{
  "num_hidden_layers": 10,
  "num_key_value_heads": 2,
  "intermediate_size": 704,
  "vocab_size": 1024,
  "norm": "rmsnorm",
  "positions": "rope",
  "bias": "all",
  "tie_word_embeddings": false,
  "init_std_qkv": 0.059,
  "beta1": 0.9,
  "beta2": 0.95,
  "decay_shape": "cos",
  "max_seq_len": 512,
  "train_tokens": 521600000
}
MLP neurons of a small language model. Each row is named by its layer, matrix (gate and up: input weights; down: output weights) and neuron, and shows model dimensions 16-143. Each number is 500 + 25 x the weight over its row's rms, rounded and kept within 0 to 999. Numbers have three digits each. A neuron's up and down rows have the sign that makes its largest values positive.
After each neuron's rows, "fires after" lists the tokens most often just before its 100 highest values on Wikipedia text that the model never trained on.

L2.gate216:483504460496457496486513487508533487494516544475500463500554522488490524466486473501447511481579524461520474476526555539520527513515504510502492473493497517497493481499505458538505434514511493478509491465518502489527478500479481549468523520484513542506491478526518485524497482535489519458517499527493499499473561477506515440529510497489475476515483524499502514504508510513530516521464
L2.up216:534535496489531541499488481533470514481499521509504442470530550473519512539504536483492490548468504476505527489505515504525482519469512526531455488529482502483553510502496543536474492484481558523496435512516502516460486513493489500486483513517520538502468431508526497497505469465501521457491509513475503497467511510501538469499509512469484510504475470520536524499505481476493519517497
L2.down216:494506526500470508512485495504479494494498535512525511534483469490438448470481529443519468506467456506495537538491489503449485489484513529525505520476442533551516500508494510527521534493450507522497457511466488478516527509507493503499486476484474509478500495506513507517506498505511521487499496486458474504510454513494501497500483515488513507520471499546493564484465501510496503510495
fires after: " A", " I", "A", "I", " a", " The"

L6.gate263:481501495523509499519539503486523520516543514528515492509490484475499483501463535496490514473478509476510521524473502466490543506492508485543478538505497498503516536485534523497525540509510480503514488538481502566521484484548503467527481536472509503487494553473496514507461475463509494511499505492503523484496429520504504517481484495498522500482501542478491520503522503488499500488481
L6.up263:478471525499542486521484554480517465479513495475516506481504511467514570476521497511534472521502482514464518494482503486507515526493532454525533523501496536497518499536529508544498496503508497524499485471534490518508496500526517512492454509507499507469519483497505492505494509485530466473519540513540520477511517470523474479547492553502526527526503526493508500531468495518474467490456
L6.down263:516511550493489494528506542524493469509483486475487478469509500451479503442542538525515493492513479474554485476507542490496478497466536485502482504473503547531483473490522490504519496523523482524477487519538526468504484488529491512503507502478503486491462519479467500516496540519536522480507461506529509505470527468515496494511439484511503538529477462491492443509525491497523516509499
fires after: " W", " V", " Th", " bu", "ar", " R"

L6.gate535:499527522461472502514505524509493485461461488452472486496516529442475497506565503481478480534492539531472516526512492505539508508459482493515493533475511495525523540525491511480507478522508503507462464463529492543493482499481489468517483436508498547443516489476427487539539499509484445532496509529527496541506467478505495547476534516552470516515519509508508544471480518517529478503508
L6.up535:488491452488477493527569512512504473492527525522518468512505497485486539498481486525487530470503475508532518452483455546498510482494489455557450517499508520446481502507429488480517457524519517487493473519471521520520471520478504512483538498489516548511497512482497474462495495473517500503520538499487495513506503501529513559493484482504492481533563530451459503482532500505462476450479
L6.down535:547477456502504455465541468537489486519534512552560468514519502492524511427514470512521496500532531490488523494550471503509491479528496476566452537525517543482501543510512520474488453518492491540466526507502502466500514527486472513507508500478491557504515530496505480495472482478533504521482547475533505507515472472573534509554544483493495500506498526491496556529502493499489475471518
fires after: " L", " K", " pr", "in", " Pr", " W"

L2.gate404:531529497488515497506487503503510501506517538490502501483516524544503519464510501507499495500472474479496473540508529465522483532512503509492535444487534524506525511479519480495502453523533523528493489508520489550487467494519505476452513501510473493538482472522506521546545516479527513497479502506480539486473474498509521474492473517433498505520488512499528455454493513490493516526482
L2.up404:499489460513520518533516534547460503498475523441540501510530512447542562484503550513506478467547519518539480468481535467508476519509512492487510465496564513481546495518481490568513533478490491516522486501463467484468517493531526515532520508531498522513506483487538504515484505484442529477487480561475510479494497506471502481503482483439510504465478516510493526491512507554525529482523
L2.down404:490491478512532554478494527558504508483464515485514518520502497455513482506526475510503492475493526531532508494508493522483522552535513481480438499504548506474546462500473535513503550453464459504454481521546511506500506462461506531504508467490476523512504497547504507513480477466506486546506501530518455536500463497512496521528492537498461482477495487466468550484463502487494476518493
fires after: "um", " im", " A", "A", "-"

L3.gate495:512489483512455512443453526490526444534511489483488504478554532490477478527537507496521501478514518477483490531503509480486529535496481510494513489491502523534525540478462491452507494455500535485525487517520475480484487516538505539492481489458500488520476483500488546518483489513490476512514475501457479514508465546499504540500510466485511472481498538532485495463502453542506493496474
L3.up495:488522473513485516502501521493484525520487437465507486493482525526530469462478514550504520495463482529526536517520528488495493538496475468486522516531469493503489477503499481464513518524506477541473537533474490535492504500501468497512466504499527507465482508485473513478551533489551529523503463457506492527487463477459478492505500485496510495534489493476526468513518519481489507492489
L3.down495:513528495532468500475517509517480434493517501530496483475476491484489501471475530506505484490470505488505502545504532499498464540449482513505501486528513506489477530541464466449458527484526493485474494536533488509556548539432497519520460518486516490492512516497510514510521529487481506508456493465469493511478494523518470492564500535528488498476539526523498487572494526517468453521522
fires after: " c", ".", " l", " C", "7"

L6.gate183:524528500498496459487456489496513506503496498492490512454480538490492489522471518492482480494464457510498471501509490530475511486521528444548519464561482490513492528503494450467492534488508499450505506512501508477508500510506510474495483504484498492516500491484504522473533560504480488498520541510537509520549531516456512523480524454448512510513466523517498524477472511521488481529479
L6.up183:553457522524506494487528504522528497501462495495542490508511487460521492506505457482478569525495506496505511462467486483493519465502554496519491517560568485491507501470463481497459492505494544481471533479455463506489475526511484452526490550540544514497488534487527502497498486521520505478516512528504491513544461493489495498501479450516494557517478510477498507512493488442529505492512
L6.down183:494477510490487519444498478518533490504462491504544514472554505485471494459527514458451456477520490526485507536472518462500502526546517507481507485542475497502421480525485468484497512506502480509489480506523491469512495458514504472499533488499502540522487557522449525475493554507504548546524479503494514502502513532472518503495490469487447485510512443510503488507480514501497462474501
fires after: "–", " r", " h", " his", " ", " rec"

L2.gate224:483470491486508476477455439513509472539521495495472511482521468501516508464461517467512511494480539489500487501520447496503517460438530476496565499493487476482478459477469509510481470524520509508483527484473476481506447551499472452528460519519508503503485504504516526509474533477515523468515539499497491494491489498509508471515488488470507489521504522528499506473473554473465475528488
L2.up224:481484508498487536506545496534510508478509501494542483548453456460494528494497524572495539501526498494497539527543471524546494473511518520508517545464481509530514473467465507463496526510481494513485525502519511513525504511528477477504520474477509484501492528518544480522475496482508506474481488483509539462508461508559483480520492559504448460537502520494496502460559503530462478474503
L2.down224:489508567484473454487517540519445494493525492481495511503475493477533521524451489555525528489535480512524504507492501497509524501471482520516475481456486524517536534487523480491486524529509477480483516507500516520479550469502474482526523492485477484506506478535514463547508465495526518525521520489483530490516501493553526499528544518539530470527462522492490484514531500504443483474487
fires after: " R", " r", " H", " p", " C", " s"

L2.gate277:488487470520472551501532462475472536510465519457500521482487504528498542537566464500446485580501507493508514523465518504493498491475521520496509468482510473510499495496482483509491468518471514480503507492527499507523481503506484480523530497524525488480466467537470493489473542481529520494474568485529481513497524488507560481463517473435513491481504489511484454503489513539504504519537
L2.up277:523508535481457508495505541510512526491519498491498488510504479551462510480485501495512510489528538562493444506430500520495494492513486531511499448514518486488499506491450477487499447521522487519475495517510534460482495537505518516498523475463521477441463470508483473462462500461484495488504479516516495496518505457506488454495518481461491500471490485508518538517501503475490508503455
L2.down277:484504491493500447495484503532511515446530491469455505452483474525514518507474529455522516516523487512492479484498517529479484504515492503503467511513528458469530523561504481467526524462491459522470519503441525453512519509474481500546484481493501530485464526467480483514526512489507535478480467508475516535493526459496511531482503510485494500495512489528480510498498490464507496509453
fires after: " cl", " gr", " Pl", "cl", " Cl", "m"

L2.gate649:490501538507499475490553516481518496524503483515513486472491517479505501495474513503521511550457530501469526474464521490465472490489501432486515522538458499492523482464459455557519471462514507510482564478508488556460512502480473494494475532556532543475485492502496541528563536496489531456482495458535511486446492545491454487496494475423512503489519494519481507509468509513508483518489
L2.up649:522532523525548457497466507498528524429496494505488491465530522455499506514482471471493516471477527546495508482513511473526511484519471460513508469535535401488537509448498505470492456502486499523514519480523476529468486529486476519490476519544516517462500512487525512454492513535490543491474475481492512489516513513528465534522501480498489512488499453510517542471526499526511493510493
L2.down649:508486521475492493493510495498476511473500538493532502507503545536491519531529517465472517531539533534481456505531503501508463501475484527517505510504539507519522485472487487464485489532480461500494472517518474472495479518472462447506495522501466521490498455504504450501523517486441546504547503552521481531517501556520546501543519500508527470518543481516503496457498470499496492518513
fires after: "–", " ", "-"

L3.gate185:531524494476531442512482492525471529485537473465493455500518462496508498455503531493493514496472521485494490508535481485480470516475517509513502528525506496541461478530481546493512527503556535499458520477530518534450441496502479462555519523504489524518487467515477503475502521522475501485471503521491514517522496491499519473434507490536477450488546531481464502531449498488488526493500
L3.up185:500446515513511488486473503509539547550492538486484498523490521482534542489488531482524467487455496559563527498500504473544473512474504560482464476496504497529518477513476504521483500506513536496513514456486489506477480505497514493476487492458477481475493504518537535487517515470480505461527519490521495449525465500521515459480493496531463482525503522478489521488478494467431532524468
L3.down185:496486482460483519462496515495531507531488516491475458475470466469493518502506446519492506468542493504503494498506503468505445501513499435516450503455502521538506526516505549499523475502504465487480562512480489509479522534494493502502504500509471524434550509484501509501524528508504485452466499487455544517504478489523493529532486510517533530520489483493503479506455475487505535505456
fires after: " r", " d", " R", " tr", "ist"

L6.gate155:445487474453493527474483483452507485503482516482501475475531532473530488548499501465488498533547519533484490518517487440509496475498487505472528545531522497488521554512518487481483464512527478544446536477526525552522516519492536509513515504470478490471481496501461506518500522526508483537458512464497528532524482528518509531457506452486476490476496471528521537514560515513490490512516
L6.up155:513499478501504520486475525512490497484538524495531485517492489462488468472527531481479515506540450477512492487459476532535519502495523475551470483471493544503504506494451509515465493481487542520487515522494478509457487501493525488527511547458479500486502487472498519473565501499455509535486522523476475470476504483508512517461521489489484523539475537503528489479467506531462514543484
L6.down155:524515487509479541478457504496484471491534516464493529522524497490484491493533427549529479489457487509481445454475495548521497488492514502491514502535525514488530514525517507467492517501495490483478546496491515529477510518474492454488473546521483478499528525476524493469460521540505504480508515503520514513539475530498502468514539468514456483496518510503511483465463497540495478494488
fires after: " ", " p", " P", " pr", " Pr"

L2.gate377:532507485449436516506488483540453539469520501489452465483480492505510518502457498504518521488517473485490461490447523493497527504473528483475557531482529475507519486495468461504453481466464502479514505442507489487510513455506450515512519537517507486523534449511538498545477521480475504502522498478477485532536471491487522450478496482468444499494507522481552521544508530522479507479482
L2.up377:471501488485470491516553521482493527469569493491499500541487530496515513543541457518491460483534535499452479459464488500547468490495521485500498525522524502519525505442523468481479491476497491464528471481496506473556479494443487491474526495507508487471454501523525510481498486483468513487497511548491454497531517519489516500470476510493532509509514437528464501491511547482481520515504
L2.down377:465466518488523474518493537510517496511494492483487522494495467484496470512452488456500482551495505513523535483479503493517500454457507502544534531438496498528516565503464470500515511521491482452495524472459521509482525480514511461511490506493525503514529485490507492447508433467494482483512502510498515540523477505480470507527478520467516526520504508467450495469481479517462487469506
fires after: " I", "ar", "e", " Ch", " te", "ang"

L2.gate125:449517502475480547468493457471468504501498501460493508517514469527481501510452497475476498455528472492491507513480552500479558464500481546494507511501494524481479483510541503527519498509485446559479502485484449484519495534533492540500477484478518496524489496509487502495462465508531501532509473462500495492513477482523485537506491480489496476532521531503517513500537510487487509514513
L2.up125:473525468546491508495508532491501471501521440451507497453458501488529511473563545499489490508498499537532477472461524469487503502508478471478470480497486493500507485489516510493501515496510511514549557538490498481485556507484478479503533447543488549488472489468515487504501496472512480520517464499461509510505498506499469484508489542470468503498510498499496434518488479495516488513528
L2.down125:525479486499515545471497470476492477516460463519558455489553489484512499511514468496510520524499493497488494484513483451495480507513534470497448465466514471525509510534520512520486512525505492469502547507502477507505499483481510476485499521521532491490522498464501516481501517472505583509476503516512468499504499558507499484541493497536516510488511472526453485508489499501514479498487
fires after: " l", ".", "is", "ort", "her", "ers"

L3.gate275:489462475534504495518506496503523528527520472500518521494471504467523524472536533482510478498478488465472515496490503454504532492492487540483503528492457548484484516473507492476522475499532538537474499500524516527541472462482500456494476509457477500504513479495489489493467554517470487503495537531514481545493474540460527493490569485460446495474490504504509478489494511530500514515521
L3.up275:535496519525516488488510531505470463523458530505506472564507514475498430480592515470537530508536467511504461495505534511462527515487530490496468529490496518487522498510473482518518500485506449507512545519485469477511471469479477489486522461487482476522473494487529499495507459456463502513515505516531478481538505522482470484480522498516507474503475511486514521483476476523486477532474
L3.down275:522520475474481507502492461504518541491483509521454484522511496505485479512510537508527472484504498499511475536443487470487527510494468464465534499497508524506529511439493514470509539515450519508566537511531479468510519484487542509463530475500520464498516545450508506467476507467523498521471542488506482486529516474535530470483459507511506479492482533481472517493525499520518499530472
fires after: " =", "ig", " Ar", ")", "i", "c"

L3.gate18:503520475483479489481525486517499538560467499418490520501465481473511497530517494486497557477466493510480465508533468492504530499493524458543524491501471475498537465547492537495528526462516526507489531499496431504556511500492512483554527487523575499542522491465462492510479514435506525469475500498490503484465463518480481506490504498501506526525478516513486510513506507497481532490526
L3.up18:474502524512513433505496480496520511522461488496496463474462508523464471561518473531536487478510481505484431523485527504495461488467504509504456475540495494495479513469459508479556524530462525461527470491501509467467485487513502496495488492469511518508469486493499463499485494495498526491501506515478514504474530450518501527517569504493528500506534542494545499509481462512500517499525
L3.down18:464479518489523521505485484511511491503508500488471514459513531440492476549424537508506502502525539486495480513498513481537487482469463497541489507481490521506479517485530493474513529503517506496502494532477493505501510534520461550515487515567478496498495487496504480531548531485548492503462513520507518466531561493489543466521468501495513515518514493514494498527483522473532481447499
fires after: "ar", " cl", "a", "per", " l", " Cl"